python train.py --num_attention_heads=4 --intermediate_size=1024 --norm_place="pre" --positions="rope" --bias="none" --init_std_qkv=0.0426 --weight_decay=0.1 --lr_head=0.00783 --decay_shape="linear" --batch_tokens=32768
MLP neurons of a small language model. Each row is named by its layer, matrix (gate and up: input weights; down: output weights) and neuron, and shows model dimensions 256-351. Each number is 200 + 40 x the weight over its row's rms, rounded and kept within 0 to 999. A neuron's up and down rows have the sign that makes its largest values positive.
After each neuron's rows, "fires in" lists the words (lower case) most often at its 100 highest values on Wikipedia text that the model never trained on. A number after a token or word is its count.

L8.gate977,193,214,131,225,231,265,187,170,201,206,171,183,165,141,168,216,214,245,196,257,278,228,242,146,224,178,199,202,248,256,195,212,139,285,146,147,269,165,166,241,173,189,195,214,229,195,214,157,198,167,172,241,233,278,220,130,205,192,190,212,222,208,158,193,223,186,135,205,134,171,259,223,210,266,191,256,213,179,186,258,165,198,210,225,309,169,203,214,220,134,118,197,195,207,168,109
L8.up977,249,223,213,190,211,204,188,178,138,149,184,135,255,241,193,216,209,220,239,271,192,181,139,162,251,169,278,151,234,225,222,202,258,188,250,206,173,199,187,251,201,217,176,194,157,181,222,249,256,217,167,177,193,129,216,196,129,184,182,260,139,155,256,196,246,227,151,290,266,164,241,207,165,170,186,285,278,165,245,230,194,227,263,171,183,232,240,184,93,188,184,277,166,216,215,177
L8.down977,213,266,151,148,190,261,183,230,167,207,257,219,192,215,137,165,193,232,212,221,283,220,207,279,161,126,161,188,182,233,241,219,172,205,218,267,174,203,155,183,193,163,241,231,186,257,191,241,238,213,252,191,300,209,157,191,269,205,238,190,190,288,226,128,97,192,175,189,188,271,227,195,226,230,227,145,226,153,151,171,184,211,205,182,220,246,240,192,270,144,162,211,187,229,212,186
fires in: "to" 89

L6.gate19,173,298,163,172,248,213,82,215,216,247,187,158,194,145,227,203,172,227,224,185,204,207,168,238,226,234,201,273,226,190,237,162,141,137,154,256,211,198,214,214,193,235,213,174,212,189,186,142,238,206,156,227,233,221,213,265,192,198,246,231,201,309,188,216,262,238,164,159,211,154,196,205,204,209,246,177,210,134,149,225,195,175,155,172,265,164,210,219,262,130,168,251,229,172,181,171
L6.up19,189,285,175,177,205,146,166,275,171,246,171,184,217,145,193,210,234,169,202,233,214,162,143,178,204,162,178,200,207,120,258,100,159,196,181,197,182,181,200,199,223,233,147,210,256,176,213,164,249,241,118,205,197,178,142,197,196,210,195,258,216,211,120,214,196,229,221,261,164,190,224,200,223,212,199,159,206,161,214,198,152,224,284,244,237,238,215,207,154,185,166,236,219,248,217,185
L6.down19,177,172,239,216,238,227,211,198,109,151,192,252,189,190,230,227,181,229,190,174,150,173,169,171,267,168,161,233,157,232,138,237,242,232,145,221,267,213,226,188,234,190,131,194,189,218,121,124,197,197,202,208,210,167,164,217,206,237,235,203,126,173,159,201,225,185,192,266,267,212,213,167,224,214,186,233,181,83,254,180,237,241,196,241,164,190,164,191,185,206,120,193,253,168,234,203
fires in: "which" 75, "that" 25

L7.gate598,190,196,190,199,196,238,194,216,166,299,243,234,159,168,205,198,207,177,213,223,146,181,162,170,287,139,108,205,172,165,235,189,173,179,125,150,203,119,174,181,230,249,191,168,196,159,167,210,220,204,141,182,175,239,263,220,196,162,160,266,211,240,212,149,240,191,213,279,210,274,232,180,161,197,243,164,187,168,233,207,175,260,222,237,217,223,237,263,174,201,164,217,104,150,218,213
L7.up598,330,267,222,246,188,231,233,134,252,188,293,228,158,240,175,216,306,181,182,206,213,162,187,201,189,213,207,213,182,196,190,224,197,195,200,204,168,177,171,141,233,244,123,174,225,232,160,240,249,203,181,220,154,176,221,222,247,191,265,234,195,220,143,152,186,283,165,227,249,225,227,164,178,267,249,229,214,189,174,247,206,193,249,146,184,201,179,236,204,228,229,164,152,199,156,197
L7.down598,159,140,241,203,261,190,180,255,216,165,204,178,255,201,227,193,225,176,180,195,235,165,181,163,239,219,244,194,243,184,204,154,244,226,177,246,264,212,264,229,166,222,182,155,141,254,233,208,259,162,204,241,226,132,236,125,229,167,155,230,241,170,265,178,200,258,139,268,149,183,188,75,212,143,236,137,222,238,203,170,183,114,208,257,198,248,212,273,140,235,248,241,203,228,202,239
fires in: "that" 25, "it" 20, "film" 12, "album" 7, "the" 5

L2.gate739,212,153,238,232,212,215,232,162,199,268,200,198,235,92,229,215,180,291,254,192,251,203,215,192,206,312,192,250,242,324,257,197,130,139,159,223,239,251,164,197,200,245,235,221,235,134,226,180,207,175,181,156,218,229,217,214,255,157,244,222,256,230,281,149,224,186,211,164,150,164,147,281,188,207,176,166,218,238,190,193,170,179,119,202,245,273,235,174,178,177,192,255,161,203,200,180
L2.up739,219,260,216,269,169,202,199,231,263,304,204,158,226,263,253,221,209,173,221,172,184,264,236,256,235,251,152,200,178,258,282,206,130,136,129,218,227,224,198,278,242,195,203,250,219,184,214,270,240,164,154,181,271,207,187,205,187,144,211,237,279,181,153,161,281,186,166,230,198,202,153,150,215,166,167,170,218,211,222,219,268,201,224,198,109,223,181,168,158,183,235,224,200,249,167,217
L2.down739,210,201,184,155,266,224,206,222,128,145,210,230,139,152,262,202,213,217,222,227,222,210,219,220,127,182,190,239,171,246,138,226,249,299,244,146,220,172,183,135,195,217,204,171,189,195,219,112,206,217,246,225,213,169,179,139,222,300,204,237,198,220,232,236,150,237,227,154,208,229,204,221,184,327,222,227,175,212,155,160,134,165,210,174,222,215,238,237,175,202,191,145,194,165,222,190
fires in: "which" 27, "who" 6, "whole" 5, "gary" 5, "try" 4, "ayr" 4

L10.gate316,197,165,232,203,93,207,223,216,140,222,135,198,214,151,176,163,195,248,170,178,165,219,136,230,183,172,217,209,227,156,211,157,194,246,168,192,166,205,147,136,166,171,242,274,236,248,255,105,214,205,240,191,200,195,258,190,174,141,130,199,161,179,161,244,310,209,158,275,175,181,197,196,202,315,166,181,203,138,150,165,162,191,189,182,235,183,170,133,188,147,247,145,250,206,124,182
L10.up316,175,278,216,219,188,197,181,191,197,182,146,196,236,215,215,223,203,131,160,195,169,191,197,161,245,165,191,227,241,194,255,225,227,163,200,304,220,182,200,257,146,126,205,223,209,169,169,167,182,201,139,267,223,202,201,179,165,165,143,212,163,229,261,174,283,236,114,252,199,160,189,153,225,179,227,190,188,229,204,173,253,202,255,159,134,218,178,235,282,200,231,210,207,239,223,181
L10.down316,250,198,158,276,184,232,212,254,155,233,188,192,217,184,178,143,157,178,154,169,220,143,256,219,223,181,223,223,170,224,206,190,134,188,269,125,222,180,212,174,198,266,191,232,190,168,218,146,200,219,198,170,214,141,196,167,207,218,230,240,161,262,191,170,183,191,211,168,174,193,174,225,263,194,163,176,171,182,148,198,225,213,201,292,232,244,136,192,218,192,173,206,241,216,232,233
fires in: "a" 45, "one" 17, "arg" 7

L6.gate134,209,210,183,223,151,219,244,294,121,227,169,207,204,111,203,216,187,153,201,282,167,179,192,197,117,163,122,204,163,152,258,200,227,194,186,227,190,212,190,248,215,248,184,214,113,219,151,182,183,249,168,143,64,177,205,201,206,273,165,185,189,232,194,211,228,167,165,255,209,208,187,208,217,291,156,195,152,132,180,116,172,246,236,145,250,217,197,210,252,142,153,190,204,182,172,171
L6.up134,215,244,202,147,165,172,260,225,180,218,199,247,234,219,268,184,223,261,233,264,163,203,119,211,180,225,180,226,261,154,204,270,229,208,216,222,226,190,216,147,263,209,101,196,204,194,187,188,253,200,161,203,260,169,239,164,185,140,197,182,240,233,174,221,314,223,182,186,305,243,195,191,128,146,219,231,270,161,149,120,178,183,210,161,238,162,192,238,198,208,229,206,203,201,182,246
L6.down134,213,136,245,211,217,188,279,134,188,175,207,219,233,192,186,254,241,179,147,139,205,156,225,212,216,184,239,155,153,243,236,196,233,149,128,215,275,284,234,184,175,248,234,180,157,189,182,172,136,296,249,205,152,188,131,216,147,232,203,275,158,233,230,219,175,224,187,211,227,199,200,199,220,285,241,140,229,191,201,241,170,175,210,220,194,231,153,204,182,199,106,173,176,174,204,228
fires in: "which" 49, "that" 21, "it" 7, "completely" 4

L4.gate748,237,201,112,167,161,244,203,186,212,174,123,116,234,232,154,195,189,213,203,227,251,210,203,209,261,117,162,209,167,181,208,253,253,218,219,229,120,198,216,204,213,211,167,194,205,245,191,177,188,184,232,125,151,201,226,166,139,212,246,192,124,187,260,205,178,269,187,179,184,245,165,139,272,161,155,221,223,133,169,220,188,159,241,117,279,200,200,228,173,199,178,164,223,91,128,162
L4.up748,224,197,250,206,262,226,165,217,204,132,222,217,202,214,46,162,210,174,177,184,135,237,255,197,197,155,195,181,257,207,172,217,193,231,172,216,174,180,229,133,204,202,138,224,212,156,272,238,205,213,178,285,232,175,136,181,297,219,258,243,159,218,193,161,225,200,148,254,194,271,182,228,203,157,195,263,206,202,232,283,203,207,137,263,220,143,237,237,197,172,228,231,205,245,217,272
L4.down748,230,259,142,213,206,189,258,175,116,203,184,206,232,206,218,201,200,232,199,207,246,213,203,150,210,251,206,189,195,257,213,194,149,165,247,229,174,227,159,192,170,186,277,198,211,251,140,188,179,226,242,222,93,253,239,231,178,216,232,132,226,153,201,234,192,183,231,230,249,206,225,168,247,254,213,203,231,233,154,162,243,201,157,255,164,212,132,220,211,210,227,139,161,201,225,167
fires in: "gebhard" 22, "part" 20, "hour" 7, "vaughan" 4, "adventure" 4

L7.gate174,208,162,233,209,237,217,182,207,156,211,152,118,221,180,278,199,173,183,207,157,218,250,224,222,145,207,244,315,152,223,178,219,229,257,167,181,247,173,212,275,211,210,230,162,180,198,238,217,177,232,172,198,234,241,251,129,245,174,166,222,180,272,91,184,209,248,221,154,129,130,204,160,176,228,180,205,172,204,246,261,158,155,164,169,214,236,242,276,237,156,75,174,236,210,160,230
L7.up174,244,227,186,162,235,252,214,220,240,252,180,133,237,199,231,195,219,214,180,224,191,170,221,191,288,133,221,162,227,207,144,109,193,204,196,200,252,141,275,295,212,169,226,212,240,262,249,151,197,197,187,191,177,296,250,202,161,201,213,210,194,171,180,195,246,190,124,198,163,130,252,185,218,189,228,264,214,228,204,186,215,231,210,117,233,258,263,214,167,213,227,188,219,219,207,205
L7.down174,252,182,197,183,185,229,172,222,170,129,150,258,190,221,187,199,183,205,229,235,187,236,132,203,220,285,121,171,204,191,200,280,164,214,202,181,202,229,120,177,146,160,195,159,149,162,194,219,273,178,243,176,244,215,209,194,152,188,207,190,149,177,140,160,198,201,245,239,141,302,200,172,185,195,224,214,161,208,215,145,244,192,178,217,225,201,209,186,198,129,222,167,192,154,115,218
fires in: "of" 30, "to" 25, "for" 4

L4.gate736,230,247,236,238,214,186,82,257,142,287,160,127,248,175,218,131,178,234,203,274,217,217,181,214,218,216,201,239,190,216,231,145,143,146,214,237,225,252,195,174,236,238,160,177,216,144,268,217,200,260,159,157,246,225,233,219,171,228,212,174,217,222,233,224,164,270,140,183,154,159,151,190,222,133,221,222,156,270,257,194,129,194,212,120,205,268,196,123,195,130,136,248,221,183,206,118
L4.up736,230,188,144,184,224,163,166,209,151,218,160,162,229,216,176,179,161,207,167,279,201,218,240,178,210,238,251,322,124,207,218,140,128,177,201,166,208,266,288,163,182,215,136,199,218,252,120,213,226,208,177,207,171,291,201,227,170,209,185,204,154,177,229,271,159,220,136,197,194,106,224,265,135,234,264,247,174,252,222,183,109,239,238,66,257,222,144,152,152,157,179,232,225,255,206,49
L4.down736,183,188,125,176,254,225,194,198,304,170,133,225,159,184,176,277,174,230,266,170,179,201,226,225,169,156,191,210,163,175,195,229,237,257,259,158,208,148,112,177,300,152,164,175,109,225,214,219,230,182,197,168,162,143,259,251,202,108,133,213,201,155,178,190,222,86,259,269,164,198,303,125,190,182,229,259,197,229,185,191,190,204,201,250,196,195,242,206,196,241,259,170,235,186,229,216
fires in: "which" 24, "she" 22, "retirement" 6, "service" 6, "research" 5, "sports" 5

L7.gate348,225,175,217,154,194,158,247,183,229,195,265,191,196,61,214,245,229,80,120,250,188,226,215,193,192,251,162,264,149,146,138,261,196,208,301,145,186,239,190,243,165,223,143,239,165,188,201,143,199,198,145,188,202,174,189,276,169,230,159,177,312,150,227,232,141,183,227,295,239,250,228,175,193,198,144,219,242,92,209,224,193,163,211,163,152,176,206,200,194,197,221,203,205,214,217,191
L7.up348,192,238,196,201,202,220,241,166,154,214,206,203,246,137,235,144,218,270,272,175,168,161,167,191,243,178,204,211,189,243,172,163,64,182,117,187,193,178,179,180,229,212,158,167,192,116,177,264,296,175,197,242,220,212,284,229,232,236,169,166,216,178,209,249,149,257,245,222,250,214,195,273,180,250,205,143,228,219,211,175,152,127,191,195,132,212,175,222,182,200,157,202,164,191,244,135
L7.down348,240,182,202,183,194,183,166,194,232,211,217,214,159,188,126,310,158,120,127,244,218,200,292,172,229,205,244,187,248,158,107,280,258,224,222,209,194,221,213,185,177,188,244,247,225,221,211,140,149,219,150,192,211,145,161,216,170,155,205,265,193,274,231,215,205,185,168,165,165,176,189,137,135,141,144,245,177,123,212,209,238,213,193,219,207,160,224,184,177,151,225,188,230,170,289,203
fires in: "who" 35, "where" 17, "but" 11, "which" 5, "fairy" 5

L7.gate902,158,236,194,182,217,273,227,131,237,221,212,228,234,211,184,177,251,240,182,272,148,172,136,219,209,212,172,194,159,268,269,181,184,207,235,188,246,184,180,230,237,208,180,204,205,265,174,177,200,180,156,194,149,200,163,173,186,217,151,229,218,159,219,180,283,234,126,190,164,200,162,248,217,265,204,263,204,165,249,218,145,147,194,223,194,154,255,215,222,166,166,211,194,295,178,161
L7.up902,235,211,214,164,129,226,166,243,163,229,219,203,191,242,178,215,217,197,225,162,269,199,238,200,234,155,110,139,206,131,249,153,201,170,207,126,224,151,248,240,205,165,169,199,239,234,234,268,153,183,117,164,215,245,166,89,180,162,183,197,173,98,232,198,202,209,243,129,194,240,245,238,283,183,205,208,185,190,201,182,193,198,178,230,209,257,158,215,182,204,247,241,229,200,228,245
L7.down902,162,170,151,219,209,272,174,192,194,172,152,192,310,241,164,176,171,207,191,253,233,216,205,188,138,239,172,207,180,209,213,125,242,192,148,187,165,224,193,202,206,174,213,193,163,269,207,210,248,144,285,224,243,139,140,246,181,168,265,133,294,253,275,171,237,236,213,215,210,249,136,184,155,197,78,130,259,251,202,241,221,158,113,227,199,217,175,227,264,229,217,204,203,178,211,237
fires in: "a" 22, "of" 18, "he" 11, "as" 7, "in" 6, "an" 4

L10.gate427,214,209,180,279,239,175,200,249,223,231,199,153,220,178,161,169,196,130,233,195,224,174,177,180,161,243,165,245,179,264,265,208,263,210,159,146,181,218,205,168,139,216,241,185,173,263,211,179,232,165,194,183,194,210,255,139,218,190,167,122,277,273,153,227,212,221,248,180,188,174,147,225,180,165,182,201,207,275,283,230,184,219,200,198,216,226,195,252,207,140,226,148,178,172,225,188
L10.up427,258,212,113,210,215,276,184,139,171,222,84,129,244,143,236,246,212,208,180,213,241,183,204,181,203,173,171,217,209,205,228,173,227,171,200,123,223,202,216,220,226,158,189,193,217,257,203,177,244,213,207,174,195,284,211,183,209,255,132,214,178,193,173,152,252,251,188,229,169,217,213,179,282,246,126,225,166,80,270,146,192,146,204,195,145,202,195,233,228,195,252,152,174,291,208,234
L10.down427,327,159,216,185,179,153,171,228,187,291,140,162,180,197,231,206,223,216,250,165,194,186,206,170,270,168,244,165,217,207,213,198,155,182,236,178,184,161,182,176,231,247,191,198,185,241,248,263,152,176,118,189,252,177,195,180,164,194,177,235,190,188,276,185,210,219,176,188,192,228,133,176,248,196,236,186,161,216,199,210,202,237,269,156,133,215,168,209,212,182,210,282,177,238,153,193
fires in: "a" 24, "had" 16, "to" 6, "been" 4, "was" 4

L7.gate968,273,196,167,249,174,226,180,205,167,278,226,213,246,209,169,165,219,248,216,129,181,249,109,315,181,167,189,219,258,229,98,197,166,193,166,213,238,176,238,222,258,186,212,214,136,113,225,164,214,159,181,240,203,282,178,164,198,245,255,253,231,244,152,157,198,206,176,163,175,151,263,263,202,325,236,183,171,195,257,161,215,219,262,140,153,213,190,195,175,110,90,234,245,183,187,176
L7.up968,277,191,210,246,159,212,201,123,215,225,186,185,251,250,169,165,266,150,190,150,264,235,163,219,218,219,162,192,267,191,86,209,237,212,197,187,205,200,254,104,243,170,241,143,205,139,159,207,192,222,167,224,132,196,233,157,226,144,165,142,226,156,204,155,295,181,208,153,232,227,285,219,237,254,250,220,261,161,202,244,193,205,230,194,184,214,149,174,190,209,134,182,158,153,216,174
L7.down968,169,222,318,207,159,155,256,174,210,173,162,259,210,180,232,181,187,228,184,153,224,113,154,244,228,219,246,218,287,273,229,216,157,250,207,240,227,190,160,134,207,161,189,191,212,224,235,228,178,240,139,188,268,162,232,144,198,219,131,257,205,158,174,177,151,243,186,229,170,139,197,265,220,212,192,190,265,184,196,137,221,222,252,217,281,206,160,228,227,185,182,225,198,269,108,207
fires in: "the" 49, "of" 19, "s" 17, "to" 8

L6.gate117,194,228,175,170,152,252,201,245,177,197,143,186,198,101,230,229,187,232,184,180,224,224,201,217,152,274,248,167,184,222,204,191,245,154,205,177,243,202,201,216,194,195,254,256,161,283,218,171,109,204,152,183,221,282,198,187,247,306,213,301,195,230,235,241,195,203,200,204,188,138,255,262,243,191,243,181,205,198,218,117,198,248,204,192,167,143,165,236,153,224,126,198,227,147,167,238
L6.up117,205,162,210,158,215,181,226,162,226,253,195,185,212,125,193,233,248,221,192,162,163,231,195,94,199,270,209,183,159,230,191,156,209,199,244,227,170,155,190,251,182,86,254,264,228,217,253,187,165,227,176,190,268,254,203,184,223,190,226,203,219,152,184,211,318,184,232,238,214,208,174,216,217,129,236,199,182,170,269,222,149,181,192,187,215,219,225,273,277,229,165,224,196,165,261,180
L6.down117,245,222,165,256,196,173,178,189,236,220,190,149,195,200,190,216,231,255,165,201,197,263,178,188,222,205,169,194,197,189,271,235,260,191,241,183,174,157,228,253,181,213,139,208,277,196,214,185,252,178,292,240,126,219,109,220,218,251,164,201,250,179,185,188,210,187,203,135,202,291,188,192,186,143,226,234,242,188,143,193,271,185,200,164,210,190,191,205,224,264,164,230,185,207,216,131
fires in: "as" 18, "became" 15, "chief" 7, "assistant" 6, "become" 6

L6.gate668,229,201,147,195,174,223,187,263,184,244,198,180,293,98,251,221,207,218,214,199,142,176,195,252,198,226,233,147,190,157,208,231,247,128,235,196,162,153,164,263,247,242,123,166,244,214,218,216,148,175,138,179,193,199,161,184,142,202,268,239,190,179,117,179,258,224,229,221,204,167,201,224,197,258,184,246,243,188,218,168,198,144,145,147,207,219,234,258,214,204,113,208,209,209,186,145
L6.up668,193,191,184,204,192,176,210,195,179,148,216,240,211,161,270,242,219,241,170,182,173,337,217,232,167,234,170,244,219,211,145,167,183,225,223,169,223,197,281,88,154,226,135,261,181,242,149,255,164,191,182,225,258,240,228,232,249,185,137,218,233,157,221,231,171,241,220,115,232,154,179,236,194,205,189,202,162,149,153,235,231,269,147,229,139,245,136,196,184,227,136,216,138,225,153,239
L6.down668,207,247,196,221,230,169,181,251,208,234,157,188,220,190,170,171,247,190,129,180,148,154,237,193,170,206,226,165,286,152,189,166,162,191,185,251,175,176,256,205,258,224,197,172,228,213,231,151,179,239,181,245,197,235,199,213,236,248,250,239,207,248,183,239,184,184,215,205,232,199,219,205,200,155,248,219,170,217,191,200,227,311,294,155,234,199,235,193,158,178,231,220,174,154,183,198
fires in: "who" 49, "that" 24, "which" 13, "whole" 5

L10.gate457,131,156,162,175,181,170,174,214,245,209,184,212,250,207,258,237,190,148,155,213,132,162,189,211,177,265,213,185,223,197,297,262,191,159,113,178,195,178,153,214,244,92,208,173,176,226,245,145,149,195,139,200,244,210,210,196,111,150,168,230,241,250,223,155,189,201,276,189,237,167,191,266,192,161,176,257,177,226,216,210,239,235,215,157,204,208,212,183,223,180,185,272,175,147,186,162
L10.up457,269,212,165,202,164,192,243,203,193,181,189,215,182,199,245,259,149,234,249,231,181,212,164,158,204,218,252,153,220,254,139,193,115,209,232,203,187,213,154,203,184,200,209,234,250,148,183,270,124,192,183,218,257,234,168,75,220,217,240,236,248,213,179,133,240,153,195,199,188,187,246,143,197,220,278,255,131,153,205,268,205,225,205,153,238,232,134,200,164,148,207,146,182,118,177,128
L10.down457,189,196,292,243,198,268,255,166,186,164,251,143,177,208,202,170,197,242,211,171,207,168,174,190,249,248,184,232,240,249,185,271,201,127,215,213,201,211,236,178,202,147,88,132,148,257,211,216,202,174,250,218,209,149,195,171,159,134,206,242,226,192,227,156,237,301,250,180,189,221,170,168,195,145,305,248,150,156,152,179,258,238,222,234,211,181,222,305,207,222,190,237,195,192,191,128
fires in: "was" 44, "the" 26, "s" 6, "not" 4

L2.gate200,152,240,184,269,214,210,150,225,156,220,124,162,175,230,201,162,107,216,230,192,229,220,236,251,194,176,218,197,209,204,166,133,218,189,190,198,244,159,223,256,190,193,207,220,135,187,189,156,332,257,163,251,249,238,191,148,208,200,205,194,241,152,251,238,239,237,174,205,272,143,205,198,230,229,168,193,208,218,243,253,191,186,166,238,122,195,188,218,211,186,199,186,160,246,195,211
L2.up200,172,227,190,203,210,211,186,251,199,185,103,170,193,155,161,139,192,229,235,211,159,270,116,183,255,212,204,150,303,201,246,159,194,216,159,224,311,185,189,176,177,177,213,231,165,206,191,157,258,229,168,200,193,235,195,193,234,208,202,200,236,179,191,233,190,216,185,169,253,146,190,271,233,249,199,207,190,262,122,171,150,222,212,172,83,193,193,190,199,296,167,277,140,228,238,213
L2.down200,177,258,194,182,194,221,164,228,168,185,240,173,197,212,142,186,202,224,153,80,175,185,231,172,184,139,152,150,226,218,234,194,339,211,208,217,192,257,242,167,137,229,191,145,189,222,195,287,254,238,213,193,240,212,263,250,198,159,136,236,199,235,231,268,167,210,196,248,219,188,145,204,263,247,158,176,285,204,234,193,248,251,246,216,152,240,194,216,162,175,239,169,206,213,234,205
fires in: "new" 26, "francisco" 11, "short" 10, "long" 8, "news" 6, "newspaper" 5

L2.gate111,193,190,185,196,231,214,148,224,181,233,239,179,244,188,207,112,146,227,207,178,173,226,192,193,141,144,195,216,219,127,251,284,200,199,152,255,243,138,229,203,159,157,188,242,184,163,129,116,140,242,199,184,166,263,216,180,217,184,207,140,186,261,206,176,241,236,300,236,238,233,202,128,208,164,111,256,208,128,144,197,210,144,198,207,156,175,264,195,225,211,186,97,192,240,191,194
L2.up111,228,202,170,265,187,182,221,262,196,253,238,179,179,201,183,119,216,231,154,237,213,200,187,145,158,227,159,129,199,277,247,223,198,168,223,195,284,237,241,227,242,202,137,184,117,187,200,215,136,250,193,202,142,174,170,175,192,115,211,182,253,248,216,109,157,215,140,204,227,187,191,185,201,234,168,210,192,173,170,155,171,127,210,169,189,291,262,234,256,257,180,133,101,201,171,250
L2.down111,222,193,226,220,216,208,165,135,231,213,195,199,191,217,243,215,130,170,221,196,177,193,274,242,242,168,269,178,245,185,143,190,145,154,228,291,215,188,219,171,193,214,233,229,206,201,201,161,192,239,222,207,281,184,258,266,207,275,198,211,158,215,208,234,208,273,210,194,141,187,153,187,163,218,182,161,165,232,213,210,199,240,218,221,199,147,136,222,167,246,249,173,281,258,250,201
fires in: "one" 59, "such" 6, "raed" 5, "rochester" 4, "prince" 4

L10.gate741,220,145,236,270,230,173,179,225,203,230,160,140,290,149,216,143,191,216,187,194,166,225,167,218,202,127,195,152,159,251,219,197,248,162,206,246,164,207,151,238,233,219,146,239,148,182,125,220,200,166,219,282,187,114,256,226,225,134,276,221,229,253,187,125,162,303,259,230,200,219,158,221,208,209,233,225,222,261,188,186,193,224,254,244,196,164,214,238,184,211,234,298,146,172,200,238
L10.up741,226,312,181,196,198,212,161,162,236,192,258,167,186,193,261,224,152,199,195,245,115,211,189,222,239,193,147,189,171,185,216,226,224,235,172,264,274,237,186,200,212,162,221,221,251,144,136,228,133,203,199,169,170,203,208,180,206,129,169,263,189,212,164,202,252,177,151,192,156,227,169,169,181,98,156,190,208,141,207,166,184,151,164,122,245,189,127,253,182,173,173,145,176,156,107,217
L10.down741,224,129,236,181,236,160,174,177,206,199,125,215,171,195,212,221,185,244,244,130,185,235,162,169,161,140,177,265,185,223,219,190,145,251,209,196,140,212,120,261,265,178,236,164,183,207,235,126,229,146,239,212,179,197,189,241,128,244,225,202,200,169,174,217,217,191,224,192,194,190,228,202,182,161,271,206,238,211,191,172,239,189,278,162,264,194,152,298,226,186,230,229,198,273,254,177
fires in: "the" 19, "was" 18, "is" 7, "wooden" 6

L10.gate922,274,151,137,180,260,248,203,211,220,159,261,183,280,260,190,214,217,162,155,169,180,168,119,187,163,131,179,248,226,153,200,167,175,200,242,176,217,133,195,201,259,175,242,207,155,194,181,152,170,252,154,209,166,221,166,188,301,189,154,272,218,234,185,238,173,184,137,161,294,179,250,192,253,248,198,168,160,233,226,207,192,162,265,247,220,225,175,208,205,143,206,145,193,176,182,230
L10.up922,146,168,219,211,236,172,170,180,225,251,223,311,151,118,204,208,186,268,214,120,275,292,218,207,216,206,123,167,175,216,130,176,237,183,191,250,163,220,196,167,198,224,152,186,231,190,270,177,186,223,129,289,290,134,174,138,180,164,84,225,204,197,232,204,191,164,263,210,193,190,209,205,208,194,184,202,255,197,221,244,220,226,227,227,189,155,171,204,181,193,149,239,175,208,215,214
L10.down922,171,180,200,236,178,176,178,236,213,141,183,210,169,262,207,192,228,174,109,183,189,220,158,179,201,201,246,194,188,194,251,232,236,205,189,190,228,205,252,140,177,156,177,233,147,197,236,224,221,236,187,225,146,201,290,233,174,145,198,257,192,191,205,212,198,179,211,166,195,181,279,224,164,221,183,211,196,157,194,185,233,228,200,159,249,139,218,182,126,188,255,227,269,185,236,132
fires in: "the" 78, "its" 4

L10.gate607,153,211,103,184,229,253,154,224,110,246,202,161,281,198,199,263,194,207,249,316,226,203,190,187,186,114,220,136,173,197,203,189,183,168,214,199,201,177,268,226,205,120,195,256,180,211,220,224,170,205,139,118,191,184,178,165,206,280,157,194,207,236,200,216,207,257,227,157,237,174,196,251,237,168,271,195,165,210,192,232,143,169,235,150,138,192,214,248,115,194,126,184,198,185,132,100
L10.up607,215,230,203,172,254,236,178,238,201,184,197,203,181,126,206,207,222,167,143,169,214,239,195,205,261,224,221,174,186,196,231,180,160,217,204,112,174,172,201,211,184,200,172,198,196,233,225,184,167,177,146,149,204,227,136,202,158,275,184,203,239,158,231,229,284,231,184,181,234,159,166,205,180,293,142,257,140,222,173,254,246,141,171,175,227,181,131,197,189,244,97,202,201,205,184,199
L10.down607,191,189,217,156,228,181,165,203,212,126,198,147,180,242,191,182,202,232,217,180,217,232,109,205,188,192,206,180,229,178,173,177,209,224,176,156,170,164,278,201,248,223,246,262,219,255,252,221,214,214,284,172,224,173,122,187,197,251,196,210,256,219,167,252,144,115,164,206,259,254,304,190,183,197,130,179,155,232,207,268,199,223,276,217,177,225,202,218,191,214,204,203,159,215,227,261
fires in: "as" 31, "appointed" 7, "a" 7, "the" 7, "became" 5, "named" 5

L8.gate942,155,167,248,212,199,265,166,254,231,186,185,209,216,257,159,176,158,147,158,224,191,205,187,211,284,145,206,219,221,223,209,205,237,197,301,218,260,261,270,153,209,263,222,203,98,238,192,209,195,199,188,187,270,131,157,218,172,187,214,153,176,312,196,126,169,250,224,146,170,258,242,199,249,212,214,202,186,251,182,222,245,208,206,195,200,219,245,234,200,167,156,172,238,194,108,247
L8.up942,163,145,113,149,286,262,173,190,228,218,242,180,191,231,203,230,154,169,249,180,173,188,136,164,202,154,224,175,151,187,190,230,198,166,287,243,284,231,231,258,237,227,198,249,228,145,151,145,130,134,215,89,194,238,190,217,120,255,268,137,196,217,181,177,271,238,204,189,152,159,168,172,143,203,282,188,150,178,190,232,292,163,249,199,112,305,243,220,166,108,171,175,229,242,172,278
L8.down942,170,182,173,234,150,147,213,213,206,163,195,255,175,233,219,194,163,180,208,193,222,236,115,259,224,223,176,179,195,176,225,280,241,221,223,112,214,138,197,132,211,166,146,140,250,201,254,205,248,254,224,225,248,268,226,188,226,166,153,234,285,191,234,143,246,220,265,247,181,146,247,181,152,145,182,195,176,305,222,156,189,236,173,272,231,229,179,193,169,279,116,186,145,184,236,138
fires in: "to" 25, "received" 13, "of" 8, "fairy" 5